Weights of a small GPT-style language model, trained from scratch on English Wikipedia.
Training: a variant of Adam for these matrices, 628M tokens.
MLP neurons of a small language model. Each row is named by its layer, matrix (up: input weights) and neuron, and shows model dimensions 0-191. Each number is 128 + 24 x the weight over its row's rms, rounded and kept within 0 to 255. Numbers have three digits each.
A block is one neuron, or neurons of one layer that tend to fire together. After each block is what it responds to, as a language model described it from the Wikipedia text at the highest values.

L4.up1:148155121113144148132104116126151124090164122119098081116085132084131097111115135089119158155150152135132130090151137114114115132124153110098169129124128142153137144116134116134152121110126128158127076133155117159150124142141125153068146079143125152149126154160122109103118159133188097111141099125135079136143118155162141175156111145087107135139144147139159101144188165093138116119087124107140123123120134092141144119118123095131163091175131106132102108140128107146123086099081135118146113105118111103082126126110117155125110110080103151099077121109133072140144121178123117166
L4.up191:125105139134121117125199117137131134131087171121139129105172125094090094119143100169163141135113125128129137128086118138116130099133132124099129160118091107128135146106160096124128129108129147134145160131121149154105109120162154138127132130127136114102134147114106133160113096134150129095125091116101129167144148115089167116125161169086152145149120180134092099142161100110087096130131108167119120159081145151121138131118105146094106151105144116154103163127142125168136096182105104073109134097112143167098132168108107140127138109078084168129151162152125136150145128136067094117
L4.up296:134146135107140130113110132125106114091128167130110128119145115108140138113124131125126157173146159132132136143174143146115082106110158103121150175138109138170135146093129109167151103120104146141069126121167136160140137141136153148083174103131119149129073122114135090105121124131222125087138127100131087160141097127155139153142127133085093121137132164131177124124168144125124092134073089157142161091115128085127154123115146089126127114168156134128115114138161097159137127105133153140101139115119076120106154138125134143122114100148115157118071138126150090145157123150123111144
L4.up509:108135131124108091131110149112107134130040133188089148114125110155113116131110103132133118138118103141113137134135147076137137094123153124122154154122142135156163148099112114080128118124126115148133099112152133165118106156125136147145117110097144117094143133115128169131134113142088175127119130138117110158148160150129086080129133123102160128146173100132117136194141114125153098130120127151108145158160113151116103137145102135158116085118129150149124152131149176139070098108120126118145100119135141116100149158089155137115119167118105139155143155145125076155147117228123123109
L4.up554:127173121138098113065114111107159119102109129146101123125100121143117153080141129172127143112142140131117104109146155126110130134060143125122133149125135142094118123107145114112117167147086128148106108089169107186115157157138146121118163112119111157100094135140123161136114153165122132123150148096105102111140157090193191136145073125151107141138160198137113128153161134129083110123151076112128105142152140130106122125133132073151133132152145140130117098066106098133122095129168172127122141132122118116086164141149153122124135130121094140126127139123118152103146117139106120116
L4.up719:101154155122161129130117113122123123141135122120126101112085097098167071101106099112129132130121105131145121114189125102055117091133138113108152145126097135164158133100128136125122137127157173113104159127099127169138120145174155144081127132172140142084151120114134125141104119151160151087136121150077107136128131158118142126085141076115140094149146134144124093135134138148123084139139103124117144162145105100132148139105130124119146125126181122112138118120114104188139113095164125163122118132152137086081157107149127141113117106136090175123126146119163075157189127113117127129
L4.up724:070093112109111106139113066129156133105078134206124119111150111162123150132127138097142125125099116151121123146139133123128087120079179081124146129137099112148152104104105124111147150088113143158147125106116095172173108132106083146147133087118118139145122123162141115121157133141158187116122127132141095164132090179108111119106130166141109148170120117127142152111105103119114094117135112119137167145157143099064135162114112143122115124144139127145175144121106126151112131161153125115113157169136118110120161110137163103135093114130125120121154151122144160162154109090124149112
L4.up812:127147182113121148147125139123143108122113144130068126146106119133158047176139137105159155131131120141138111117155129159096096085124180108112137133154121131147144141153076158165146107123132117102092139117171148154132129090128098133121124105155099134120108128113136179114099115113165161094110092073141152113129130149102141129115116120133129125133131195110109146157112101113127084122128148145155142104110123153110143134145137162126123105093096165100135110117111125106134122158145106125137084146157100136128090144113115143094127106166099144126137140145131103135218120105110136095
Responds to: Newline after section headings

L2.up548:095096134141122123178128135150111153130131107135115108124126102115139136100100125138094100119083150171133143142132132157105177109129132066149139133106079176118111130082126094139149152173088143107113164127125122103103133131130151145120168109126118154100151117139165146112122118145179143116118146123116135128147160152124171108128102181109092163145161114131125134112089129125118155152168128118129134086172139157139161122092159125136115096127164134169168118151139110150120124118165108100114149138152146153132170156109157112104134082102156167144097092129098114067142148126168133123
Responds to: Possessive its/their

L9.up213:101105099117094131116114137119137095155100193117119152111154115155121133114066145137191127166118141113096124128150109133162109149145163114101148118136141147087135153123131117164152126114079129121133107151139130105163127138107113122155097167096112145117079109076151187113130144165160158137101119052132145169165149161130116117165137151095097123131114161109100122101158133127172124146136104130175147146124146176129167090141111132132128126104141088115103123163141106137122084108130126139113123138127147097139101096122151177134128132136109131140135150138113109103113138155116133158
L9.up518:101081122081132145126100134115111085154134178072124118098134142102130157134083125169141164130131122151099108153125105168158131148140154134118132141148124088141168120074122104154143130101119121108092093146130156126167178133129168128131148138080066149120128109083154116122155158137150110162129144065153112174179132175094123130134140136104091138105125132113127110153112120137126126158161130155143108119121133174104080103102084065137148110101133124114100090130138139123143124120124145121124135126139104135137131123136135171096102134125111142093106132133134126113158142152109131113
L9.up537:148143101102154166138106123151122099127118134098116132117151121118101164120123146120172125119128112102126142098166130112204167109140105128104133131156122149089110118115146164146125095138142100105125103092137146129157161148158109147135120178071101120096122149149118142135129128142112138165096137091133124134123114160077121158170154128143141140155137137144126134134122107155161121148130128094115130115112167114155089111128119105111165112103097099140170111076171076126157123137116085104139112110136116168128098154113109169177103093128062120115116092107140112124106128178129160150
L9.up743:137128092131110140118142151108141107122136135108108128156156170146072179123096112163136130133105118140135130085128133160142189117118144081127134137130135145083153144144151151167119091101157116102152152112148136112167125170120095129139131121062088115111125126129143152131109122118119127178134107120133140110122123139136080168174140169126079150135144148119118135148130152106165155148118131136154126093132139130105134079127070110118138124104104127141144165136166078124172076159155143088167095139124122115151116145117167150177102099124118119121150139118093122112090106143122148145
L9.up828:146074156091143148113126107151108104136113159137131127136130145131141104099139145099130112142133116115092106095170115106179079154122145128111126110103086150121121125161113117113161131143145093104104131162122165112175157144066078157109134129128103094100159105106149154115101150115127150164114114104143103148127144130112147198171122133099130125169169127139121104151131159078145106116123076165127125133128118147152175100105121148136157092135124100123187102137084142134143133137116092143147081145136129135095112142089121129137091113137115143148137128098157148117149102144131160126
L9.up1082:083112106129116127150123132112110131156104182135138151112161141104142141140140122124133094146119110112142120111129136101124128131140147110149097121158161170094143116122118172132145097128137139137161095160215142092206122149159132145104109096082094105158135111099123101095132112158140171167123088124138102154135111136126144145161169101089087161127167166116092128139063119081162116138119114164140131069151138119091127092139134120129115130140125140132133117115106108110149084153126113125154102147107108149142111148117126158156119087156144118147102145137135116109152140124137127138
L9.up1299:110081138102104138118118133130137130146113093096135129128143118137150198095106157106146142142142134134087115135106146132155126173153138127135116106170157122080101083138093102127175090092137141131111131146165109104187154129112091143141135157106081114114117107109175130175135121124111156152112121054123106108145115145135120155192114135120081136123124108138112144141131150098153139134088101160131119115154165158136126108121136108118141115111136129123118118167131127141135103139132139109119112130084111133127095129145133154168120114159125069135135191101125112109137085160107169142
L9.up1374:066116106054113127131115113140123097129109134126137167095129143156121157147125117150125141168168129089119109131096138118121151132113160134099101148162128126125121117113083142119153063096140158069089106106158155130138134125128154149109151113123110158069140131130184181160136115152124135108146091097099119128190110144144092128153087187133085143122112159125129110150131161108135090148076155135152110123134111148127152121125135116129123105120116121139141110162146141130153108145110150099117115162095133116119068131107140134150129078124141123123111120082133125123136103118131111141
Responds to: Wiki table header row

L4.up188:137178174127156159119155115186108132137127161124110087114138158127156090128137101139134107139075126134105135096161086092106103135148113102136147103114119099120105138111095164147093152136133154096151059179106135146113145124109138126119166160116141129106138084119154118121163139130175139093122143107091167110166105113080154119154098150142161130128095160120126120107135099137155126140147140137156168119160109114139102124105129136129137106095135083116116119101115190118135117144105098135133160151110110152122114162182164130121140129128159126088165116121131149118123145158159112116
L4.up210:133114165132141115142146163133113168160118102141149125092174126126092144136106106149116155115183080160133102113115119109160158155148104108126134120123126145129090145146103139108137159130091136095132062117166111170115152157107126091169163155125132160145089164096115104124121091130159104170157134145151122143114134118129204180116127137117093105128117131108155130129135114150070167132125140142136135090148128148107151129167082150149105128159136123118145101134111157177124084123119132103107113133142147118133145069105122140134125166104122102127113131097155110142125141142120173120
L4.up617:115132131090138183138126116107134134084132150106174149146138122140145121126122143123179113089159113122126182093138137129144118128097120111104131116132135101125120092156101133141169169137127138155081175082178147153124113126127147173191154166162104129162088098104113114088118078113176144145141099129092139114152130066129145088124157129090126164141131140101173114135097110129110133133156113109125136067123115140124145104142121146129113155121133173090165116105112115114137107147100148154158129147129125125159099110150170120151122110138141129145149145107138164111115124106118131143
L4.up637:121136106097126163115126127109128095147111130117151142113108147129142150127170165130131126139094139125110132177126148106134092182141140139150133114131152153127134151109083145138092146128102177128126103164117149189096104126137088164156160175109138166134108126083115070091144139127178120133139153107117114094166157127107149115162120148127135101151166191102095138140123099126145144110123122167178091119116114088149154118129141142138123102096133106149111142115147119109076104097161095115133142135130126157156057130098119116144126142105164127166143122151114144087107124120126109129
L4.up1042:119149073127142106124069130114128101086126145111092100093123145102134128103135144093109120120114126142137137133120136106130113122109094116104115184155138145168179136135164155114140140151147106135145137142131097137160144127116135117104104155081133130126134120137132136143106100115157126129097128135127089123147084172151113107112137038154195136116098077118136114165134136129123177112122136129138153120138134114138089134090123112113147126079150104127092154135067154133080118149134139146134102129130127140142126125194143104119155142099112105101178131149140132173161127098122130160
L4.up1061:126150113138110133114074118149092114122053140156127126141104125162151132133126130138098095129126146107121151113142080158108133115146109144122127128137161127080175125096079163143108112148133113148186113174149145173159083143122128137149111120136141116117114129162128115108109130140142139109146112116103127181178100081106096099139091126142144136157116116133128131166135091102108111120134143152133143095095154119101098126113138109109131118161136097142144118124110152179149101117108181144122120136140131174072089139106139122116100177119137118134171130176081137121155148145144155105
L4.up1378:160139137127105132093100146106166172146141119111141122132154128087169127138130146147121147127120069130132134108116138084115133119095107132151134100195152155064104148146155126138106142111105114174160131119139109111138101108162157140158171101067128113091124149153123140114115141138144145148100143092104124151153114103142159135127174139082106128110136129124124118115118118107102157115167136152164154088110123153148148142129109193150146149148155128140129108116143132126127145095119173165106098088116131148112094180129180144103099104118128116124103117081143115146091151153104136137
L4.up1379:133103184141100142082140121136166136098145103165167127098153135118158118113074112142138131120127103181140141106101171106122109139124130128138143182092111112092101136146124131097137154161147169122103094163173156141129085103109141159158143164136147123119129128124103122102120100146145122145122085112135171123127133089163134108155155130140168101124139117176155106121150166109097139120132125126079130094151119143110155112127104116123102144133118112160119135161134087135110118068118145090135128128099077151098120166134173179139111131140116156110167117114167121130103111145144119144
Responds to: Sentence-initial "In"

L9.up35:158109122125105151150126119158104133143101109110107152140151116159123123154135124135108140105131118109155121122148095119108173131120118129174064137114155116131152121126111123136097122136136116143144127133116154109131077145135138136128104123139142149130133069155086134153145148033130134102101098145135167109114125109130121122111197130149132086148129120136137102111107112208120133049110170129130122143124089142126152200113142135060119153110128117167172138135142157153132145130134145129114147122131136143140161122134106175128160125131161134141126127141151111155089132143124094156
L9.up356:151143149125180156133136126150148101137110155125122121111146132129160117137123139121164113144132166124092149107116093112147142147108107097168096103119162145115136156122134149148135102128090099158130105120138122167155123137119129120106108115121129150118137133105151120134170115066161163126099080098145089117114146135139142108178165155083117117151147123082100056099151142167116136058100133138095120103123157157116191168123113105086170141134146124134160153132128111109139112102134149111137104113096113122111120134105134185146125142116087121157114073126114129129119107148098095142
L9.up508:164126150119066151130146118139119119124117109120118151145143148148135135135134128141145115103122118120152133135157089130112147144127106117190106122136161128135153150113111125124143124139126099161143142121149141139155118166130143121134106110124134164132130091137095142137159164004129125121079078128111133118140139102136128136146149131128128095162130133101113067130130143165124133007108138132132135129122114144103155203108145113078139141124116098141163152138143146120165129113152129106127144121126108130131160115119141187144133132118143109127123122135144123156111119162135101139
L9.up581:164128144139103146136126127138127092121096124119120147121120130142128138144106132131145132121123137142128142128148111137109150146120118101203100132127149140135130153104119142126138117130143092152128115123133125137161126160118135120110121110133136161121131099105133142119131146000136138117108096118122142124143125113132126118149151127117113097160156120098129076148136143180137125000126128142090126126142113162112169180094122128088164114130137116130159148115156136101162136124121140099146139141111115128120142132136160209158139140120131125136101125135110120133139114160120106146
L9.up631:137116127125137140112128129126143115100094144138120154117122126109121120119114139141161119120122173151143142111130118134103134172135128107175107113097156151136131159098110128116139099130134104172131128123160120164195121152087126135128097099098127138120101102093139160129109130043107154134095109074126147152159152135156119139143126129077108114127174134108110067131141154169129108027136124165116135110141130174058133141115114102105148144147152094118136146125130137114131117108138151087142156141094114128124163110129122178150109164120114127127098123113105117144128121154099112158
L9.up638:175103131130078150131117118157115110121091134084108142133134125138128121143131150109134113105124112122155156112125125113120140136119133127161095107115145118131125172119137134141149106137104098149137141133128157125178106150148150135126129088122136158090110089153122129117168153012106135128128064102134120115135120143155133134133153152111100102140144144124144097110119146168152137028132145153130113127136101147119174189093124116095177114151124118133157149159156134125137129137143141125130112104105126131110136145164141198134130135103121139117105096144123103152119101167116116156
L9.up762:136128175126220130126130149117125099122116132096126135140125157126134148122077149121159150160127130143121171109149108143136128117117148113198122128137165116117146149111136115098142100128115112143126135115165122146141133130120118099096128124146120162099100088115127123129145160068133123138092112134119121123135139103121104111153152106127108089182132150107094054150139158175143125059124122159085108104140193138111166144105128100097185130137141103124127124110153126123157129108120184103129111131092115124136138120134134186136124154113116117108107129126115092118129103143100111159
L9.up869:159123129122130152148115128144154079134115137107124134139154113149149123133106133120158122131096123144136149110127107124136135144134125092192094122121153137142131157120152134114187124147124087160157104106125143140149131170118159120128122086116131145120119104099137135105136135051105142146103126096127117137145132139138124131160148126124117110174173144124123070153130142167144113029106123150132154094121143173110128135097102121093169100149114127124132140138156129119135118153132121101178117122114102132118131149130166212164101143111133120115095106126105094122114120190083113160
Responds to: Mid-word fragment pieces

L9.up261:117147094119123168146116143113150146108137152133127151129117169096149115097138139132125118158108112093115158080162147159151090198155104085118130145145098143106141144141140171157126129102175087096141135138110135082159145130152140082109149132101074155120127115106137115110134146141124104146114083111120090126120124116131117148125100139109113152146168173076068109154142134126146127144120143150116134110131139098153126124143148137131206107178119122124146131112139071129175109154104145069150090148138118130127113114091126139145108126141109117134086103124098093137127135138132139145
L9.up271:109130117096134156122095088130150099121189138122135131099118111107147119125116115154111116129150128137129128115206119108106135155138125155128165131101142170133124113123136162137139101074102101109121129135179128107149153161128155109116119108089114157127133121111110116148158159122108130154161173108168137102153093182113130164129117094110143147137130105116140123155151136101138162119100137153141131127148110075118117116146117116107124095140104116122070140132163119118132087166124191115159083133138147121163120131145132120144067146108106103137146126120066116152166115162113155183
L9.up278:151163097091125165120115121148130136111137168109103118128071169151146138098123157124141131172140142105151174116144128116142134120170122088104143113111122135138120143140107163086133152041131088133105115123126140088140130122126150139094158073138123112133120135136155167126134108138141132152156126141142135152129123156086113158171135152119135153155110134114107094120133149127183103136118122114146108101143129139151085096138132090141169137115125089141147112145142072124197080133122120112142107088116146130159112169114144153136109110097076133107136120108092113129144078159127140143
L9.up523:118169087118113172114105130132133131115149173149123117093145147097148128124153147118139116155111143094126098072131104115115100134132130125080085116117116120110135115099140155167121119140124116123115103123178140111138132170136127140177099126072105146139142111135168160150161098147141166125140097086138090114149096152123124133173119129091141148160154123116149106157122158079177143132148119133099142115138133110114106114108102108138156133104120079125129137164136106112171075194136151117155111095095126146146104134109144147153104125131110139105136141097129103134156118164101113201
L9.up572:147109162084165110164138178140154112118140120084133133167114121118129135095083124111165143153155126149138133111159164136112112105125106130120112150125133108132099149118119112159142111113159144151104139165085134169152131150131130113066125157178126154139099127126106112146084141136130122131097160076103121119147129133093153123175167129125160148144095150112082103175137144159155123130138039117148156102174152114113155134097107107133151131133116141117128135123139111108118073132150145136160076115148111130144116122136149149136091100165102103122128106109135131150148079121134107144
L9.up860:157122143066130131080109138128130106085145194099118105099142142105127145101173142114115114172106192137134160109172189123154113143091104092124142091125164107137144122127117157120103105121141130102123103098107128142128157133118154155106143086149103138152149132148121135155142134120104128123172123171095072136144154150118109150124130149147114152132143121121167079158140142134150094149129120148131138130125129119108114122101100113161132125149114121155148101142147085120144091174128112067105096133131116115141113136121128130150141159098088076092142131115096137162145105114133163155
L9.up907:118104125073127145149137100106129143120149150146161156121118137123095196089124156092138107119125121116135119155132153085125096154133120109130134124137153104120126152112099143128111123123098128126179098143164128130165152169114185146089108097110097159122120111124116140176124126118152139134118155175130133123129146122127116132150174127121132118121114121124141147101161156124143134107097133101168148090116149168136093110127091098105135077147120106129134107150153122140152125180091145089164126126112106119142132179123156138155092116122111136079066113137110159097109105196123162168
L9.up1338:136117112130169097138139103111169123085126168153139159087108157109148110131146131118127111117139105081121119113174132112136112179166107112099086136134157105115111159133112165101125112123158141144134117119124097140171165113131121122140140129136123162136107141128141120141126097135135130116148138103132115146205094134078155165177101110064097170173099147091136111105107153110143097146105126120124128098126140151127106129091140156109127122112101113149117161130138106142173120173138130084132062135105149093121109136133134105117077101146098123135132124094129124142152107160132137180
Responds to: Wiki markup structure tokens

L4.up20:117158116131122107172174163112136094146091088112141126112086104145120126150151146113151151106154176120120112123135103134141117120123130115129080154088152131145106155121142116121135142138133142104130102115137098145136110113095140131084118113109121156103109157141076110143175146122119132090153145160188149124124175116058099138159120154123117132128171092112132124133149114117131134146094106152105106140105127117146165129154119165136138146141139139131111129153184143097178120106117066137073170102103128084081120098119143118102147102152124157123133106124140154086147167148115130154
L4.up215:092126100163112106123120123138096073130143130094110097105114098138081155124133134090108075145127157203156130143090137144184122093153111135128120139106103138121151127115182119161126152106150094162139090104149135160133099135147098166156127146108130123111138133151135178104121127133119137130103151182130140179173115139206093129156083121153139111130125152143159118139126135145145124118110110107100152154131148170104145138124080125130123141148101145160108109113137127162129146076111113105133118120125154128165111119108126128112145186118107141140139143110114116119134124089135112102
L4.up230:140148115116117115116142140096151164123136127158183143126148147165114107099132136119117101129111148133119173058162147121154112175161117167123130106082135101100130122134154139136179102117192143140117100157102123140155171102129073127133130148130116133133132135140124143155140145143080149121100093128083117131139165093113107099121094108134065134156143103109150104150133103168115124135140102119080119135140127092118139155111129114147108138158151143133156119137133154121104145089155093138121158168135129137116099167085129136126153150167113099140153148118104139124085074085121138103
L4.up356:116165082125133128142178120115147164159093143136101121140083122136180107154166147101153167129098075122169138119124139134124063105111107074117146115107096118119137107098173137092098150090145161153092110116106135108122093117137093157120152132111150119141143119134128135118152111126106153115111135101090131094156126118137101142137157148088131126135108123123094134134171090113086135100132124141103120113142141076106153129112122129146166140135116116133115112117110140136149126128126102166081158082133142091111075164154121137102121138177113113112147143136131099107085131106096131177
L4.up426:097115126142135111158131136116111138129184117128089096125090161148168101133083099148112139114149110143156117135135097198143170105121157126146107092105105156112079159135101138141125082151159112136099149128132202121125129154122123161147152152138155126167127110125125119128079109149114121143125089151139150122135108123152133118161131151173144119113125144121140103121130165126091115150132108121121156116100138150059169118145099148149118112129080142124156122118154136128168115133117100083122127142135110094177084143095161158146131166127111155067105143126119114140126154133099127104
L4.up999:101117195131160115135072166116109185149145142106090111133129129150157088144153113110121124140126131159115088141110141078129155198174077082128096111115127175130157119112136100098101119115111142099153108148176156132111144104121145123123162093137125143109141143136106127139123130103145128108121141116113146159122126162115148123122132124180130134112151192103142129125081103131089174131102133146101126144128122135089101108124124126146122097145123135153124139150136093143129151183151122117151122075135138122102150148113161112117088172145105106107099110140114130140122109086098140118
L4.up1382:134122145087124122079080114099146141121146113160116181125136109139171163081093112161149095147127073116161151117119136148104112104116102158139140112086165130120100164169161139111097107122154177185138098160088161108137149118111162125161150137143147096150119152129153118109109129135105163139145106140090126098148158083184143146137142149136109097125169129137111124112113137128140102116138089137085151117145128137120126140119123135142141179149138134115131157098130116084126156106137149118073132112134172126144099142123157107148108089127109151148130160157148156112148148115102114125
L4.up1482:116152115112104124109095148137179113151135109130096150145122133145155201151137162080135129114143117143155165134110170115118128108140122098130146135162103198088133160134165094134084123148116137188064160090125143116149099104091134147091112112120141112113124146078122125144108123137140155150120079114093164132122154119115152117115156131083167146123124136124113101138141081119099130126123150179133104121118128126075115143110160149144113181144138109108130110137147126129152121119107139151116113145121121143105136151079175131109123148139151155167122139146130150123111160122108137177
Responds to: Mid-word subword fragments

L9.up237:154116165123139129144150162092110132117124128138135084120102149054114160100130149114142141137115135162131126143165142138110165125143129070148147134135133129129105181133175138093123135089105116131117110168101094113112165127149149107126130135122127171111099151089113114138082139140112135171126124150151128102134164116116121164156088148105162131147093146102153105133148146140139137135117088132121105140099121149101076102119112106127118112144124164149106187089130131095108147159150087099153113151139123137182168130115147117140113153095091132115070143127138112124167169099111123168
L9.up405:157109124166148130112111101114089115119137102141146102129130151087149154095122128128143149123108148124119079141123117187122139094088127091126105106081116133091126141083150128126189140092104123179140105122121124136126166102116147139139172146133099137163110129118123138165120137122120100146151145173156162195156147154143141135098142092139133124113132120096137140087118128124167143122162097134108088097119141143132121111098056145139118114142190155106150142096117140126127127097127150114165121143104124134097144125117163128083123162098092154101129122104167107132169124151136100110
L9.up629:136110138134126126116105168120121154139098145065123130115167190073135115081100108150157118121122137151144153145141137096165137129123145104166133132113105148126119148096113114152116112095128121116151105111148133132160116124134188123115128093103082117165101099104108123176091129136160143120140151161126172170102123120121132150128138150123095169154144086055143139123120096142146110151139101110095129118150151151120094113145134077143154112094112121115144123109154122123135119141129130134172119129103080158127152109153178134105109096097151159120076133166136108108138146138137140088
L9.up724:145113155139122104111154105102126151082054135152113080123138179078133141138103114177156138131154148105130150146182125147103164146127105106095128086127117116145136132111139144166106148124103121141073122158149087141162133130141167124130125106141089128131112146141118101156142152124162162159121112176138108142139128112117121157094082172098127153143140086094134131137112140160122110146115087140105140102146162154116082106093117103120148107152120131098114122064108109156103116134131144122142136126105118172134139125141169130153119130124104120102090101106124133094156096163146138145
L9.up953:157120139159126116153140139100130171087111161124125064122152119118174113161127139139157137148078106158149142103137155138126123189110116090134096143104132163154163149129102106156124135094134144098156117117152116150165125131104152128110113145097050128169126129135116117119146127112118146151140124164118145129128108085139129165144147159126108169153168131090139133146173123143126117147105110130117109077165147124127108120133089115116164063128132119115160119098119104114146108164129095124155121139128117162118136092184136112108126146136133100092075118106121121124158107077118138156
L9.up995:136127153125148106098157111140137127125130126173126132143129104120118143107111116122152146135114154183129090163187124165119101151092152090105163153161125151178097154095129120107125130136122122151076158118135102149132103138155159098127154118142124170147122148147111120148091117148143138136115121178133137103114150120088070145092130106094136148172158107102115116127166154147139086116103079152109128131114144102110170121113105115117120102125131110110113111119100136209104138125144103153154170122100130126162182113164111107126114169103122131082108096104155097122103134132128133120
L9.up1219:137153108132143184134157130136127130124093143135118142089152156067189148114118118149111118152092128164129143136172150091130166125104114144141107130126159093136129131121118133103103115123134116153098131135101114130192129132146137115108136132103110127124113112120133100151100091130130145175133150125155099149117108160100115157096113114120114170163112094074114111147133097133180145131128139097119139123152139101138125096138126094132150101188143114148152120124134097130119059160169176113134099112059110164146149148085161123110122152139106089164120148128127128119107123169102132149
L9.up1342:098114107153114132118152113116119078123130142134090105113104156089136138170130103168136160134147134125122169133195096137129134157140127106112109097110137126131104133086134099156174094117102136096134101110168111105163159152146183153124156110136110174142092111139168138114175179140148101137154108117147129178130124121147135159137118127143122163140123093089136135137108107114137125132082137152140128125128113157151117090128107121126160091150097143105086138102168097132160080151131149104137132116122107147127102110119130164120108124132098119082111083119151119116109104193111140160
Responds to: Sports word-piece completions

L2.up954:129170126117134119120104157137155083133188134111118098139107125101137139107113145085122144169139123150120134130169147091134105105137123096117147125116109130126120111120173108122130095126120141157149103108094116138144154126121159154086153104122134157100108149135143133092101120150162117112139101113146060173142130148091146113179096148126128123142107112124124120145166156111139080127112132138104133097126135137138136102115123133142159108132145112082109105108189116122156105092091133130150120104108109095114129166134145173130089148095090140079080158120134089148145128198072134134
Responds to: Section-heading line breaks

L2.up1465:138192167139143130128112119102117109135127120079104132129161134158127144139099099154136133130098085144112090158104121110125140113122144163111165129097121134158137146129132159129141132111136108159089150100123149075133089112147152151133141139082158110112136129134153103132108148150150140116142119137104135146148116127172125106115146112170121112116110183122123157088143137154142098114096104162149101138156138161109155138175147137166133099147147109116069129141123120160154095125159158096098158133119104094164117140136150109150162095115081109110179146125130099049145161113103094129
Responds to: Word-completing noun suffixes

L4.up446:119103140155137130118152130104135154141110143148117090057144118149146114143081167163114125148157144177149132139120115100084089130145092104133184145129157135109067143125119127138121182094074147088059126146154144166128117151130114148148141099177152132140132121115154115142099137139155164124162143104124111123157095155085104128123125108125126138153146120134084139108104137133107106129135119158125151119106113171150155150094122125131120168137110130130135137093099088152126133100170161166132151141128131174118131107140116136121153137147120120099085109107102076125127134107163155125
L4.up478:104118148147113141146121145124110155122095155112139146155097156143107103104142161146150100136161149151132140128185140129124140157127133115112116168153148115094135152120110155114124142138112159126068064100146129093099141114123127163123124130089138104169132149127155191065127096108129122141135099130118117103136120091173123128140141199109096112131154155118121132095162144098130108136109118154160087107094130125159158131145108078133112139136138138101114130074115111162134128147107079139151122130101138157161105131123127124167165101156088141155118085122116111140096124079157121121
L4.up586:116144132157126178106147137120147115127079136154135101133049130159106125136171132135112168124105104148142113113142131131122133136153158108122145147122129142120114121135149138143145161142145110143108115129132124177126131108106111125085195167124124104124126117106123127143097149122136120098091089148054138122096146111158138112143115170129118100127146151139145109159133128144143142122112134174118083091121164092144155119116133086141129106148151129107118116123088140120191116134149166102111132130111177117072089174136113114092097151141098151147098139135160172116110152097083103113
L4.up609:145123147170125133123135114158151165121110144148059177139146119108130110104112128136162143130066131117147090137172125169125090091134147086099118165153141167144129108087099115113135169141092117129068098092125124174122151127098144129129160103099106135157082138139122158120106139148146123088137158133146128147118143106132118145088141170114119150136139110109150111133132130146125116135117110178126116127135129095163177140086121114103131133139146141100129132108086126132138139122139131132098136151140163132126198127134134125122154132154100154134091063112169121165140138072126120108
L4.up772:143072123169135145108129106098169128091096147125116143151153105099127148130155122134150127122097138173125132158154117162096120104103149108125099126120125109152111147128130122165108165120121099174093138140084189155122169124117133104064132152143098124095113145103115108125110138134152134130139136159130160139154134148116173141133093103106124139147155108103121127150178127123104124106161091144141134119130119110119113139137110096119127124173143123083136115123110080083113066114151145100139135114120116150165158169148219107076146144131119150093132101145151144121134108121121131136
L4.up794:145121151103093154093122193120121164115108135143110149112128141130150147139111153163144133146112100155135099131126150115082163110163105105127142102142132109089115114109081084142124126112067137145144038110180162122106103113131121157109150104156096125141107157148103155160150125143145126138161142085124158138127167093132146148116144165126126113107176178132135128145121107129132093134166116153158135111117132183166149136117136126147103146119115082118166147112079140152138120143147146135146155122106104111091132169131096162121122113109140158161130121107102121091119137139119125118
L4.up996:151100114143131137112137111103152140129123114169135108144117138137142115083140145126136125134120124159128125153148118120111121123115125051097130146133119114118139150155084144141154186064107068124074145156118148122144107140119079129103209153129122132132151127144172089099154115116126125110142102176188133135163144089109175124093126173111113118127127117090113155141192118121103116143103093135150103123122128127096125149118126137119125078149129148107152150136082144107159139129153129130100124127108140153122141126182168117141113097140125145111114116079135134113139128115121164100
L4.up1167:087138196111112122119089127137136099113090110148075158142127094121108125139090136132132131121142137150138141149144145167091106118164116112115150119099113122140119113147117101145181158172119125146118105178150149108121124113127070158108116132137128133112101136158134092121151129121125118123135112138115111156175153153157136118144068161139107136127114108115128145165091085145132088133129144148110147149117139146083155106151138128118122135140092107117144208103090131155125104129130124121140114163122067192096114098160134140160133099129136161098095151119156110105114168100141135119
Responds to: Word-completing final pieces

L2.up461:147127114114143095143127143137142119080127086113112112090115122129145097139132141141132146111114086189186153101141120133134136122095108117158144109139151137132099163155130160123118125102126101156155113135144145088118136103154124103178101124143144116125115139152127183130117159125128138133104106126073194140133095090133189133169156112115156131164129105139105142102124144101116137107123105163096141111107145147127161119130115107129128124127134154135101161158159118142147126134094159077087063129161141163083148119133143119157134126164107164116104142125137130066140166175129112112
Responds to: Clause-start boundary tokens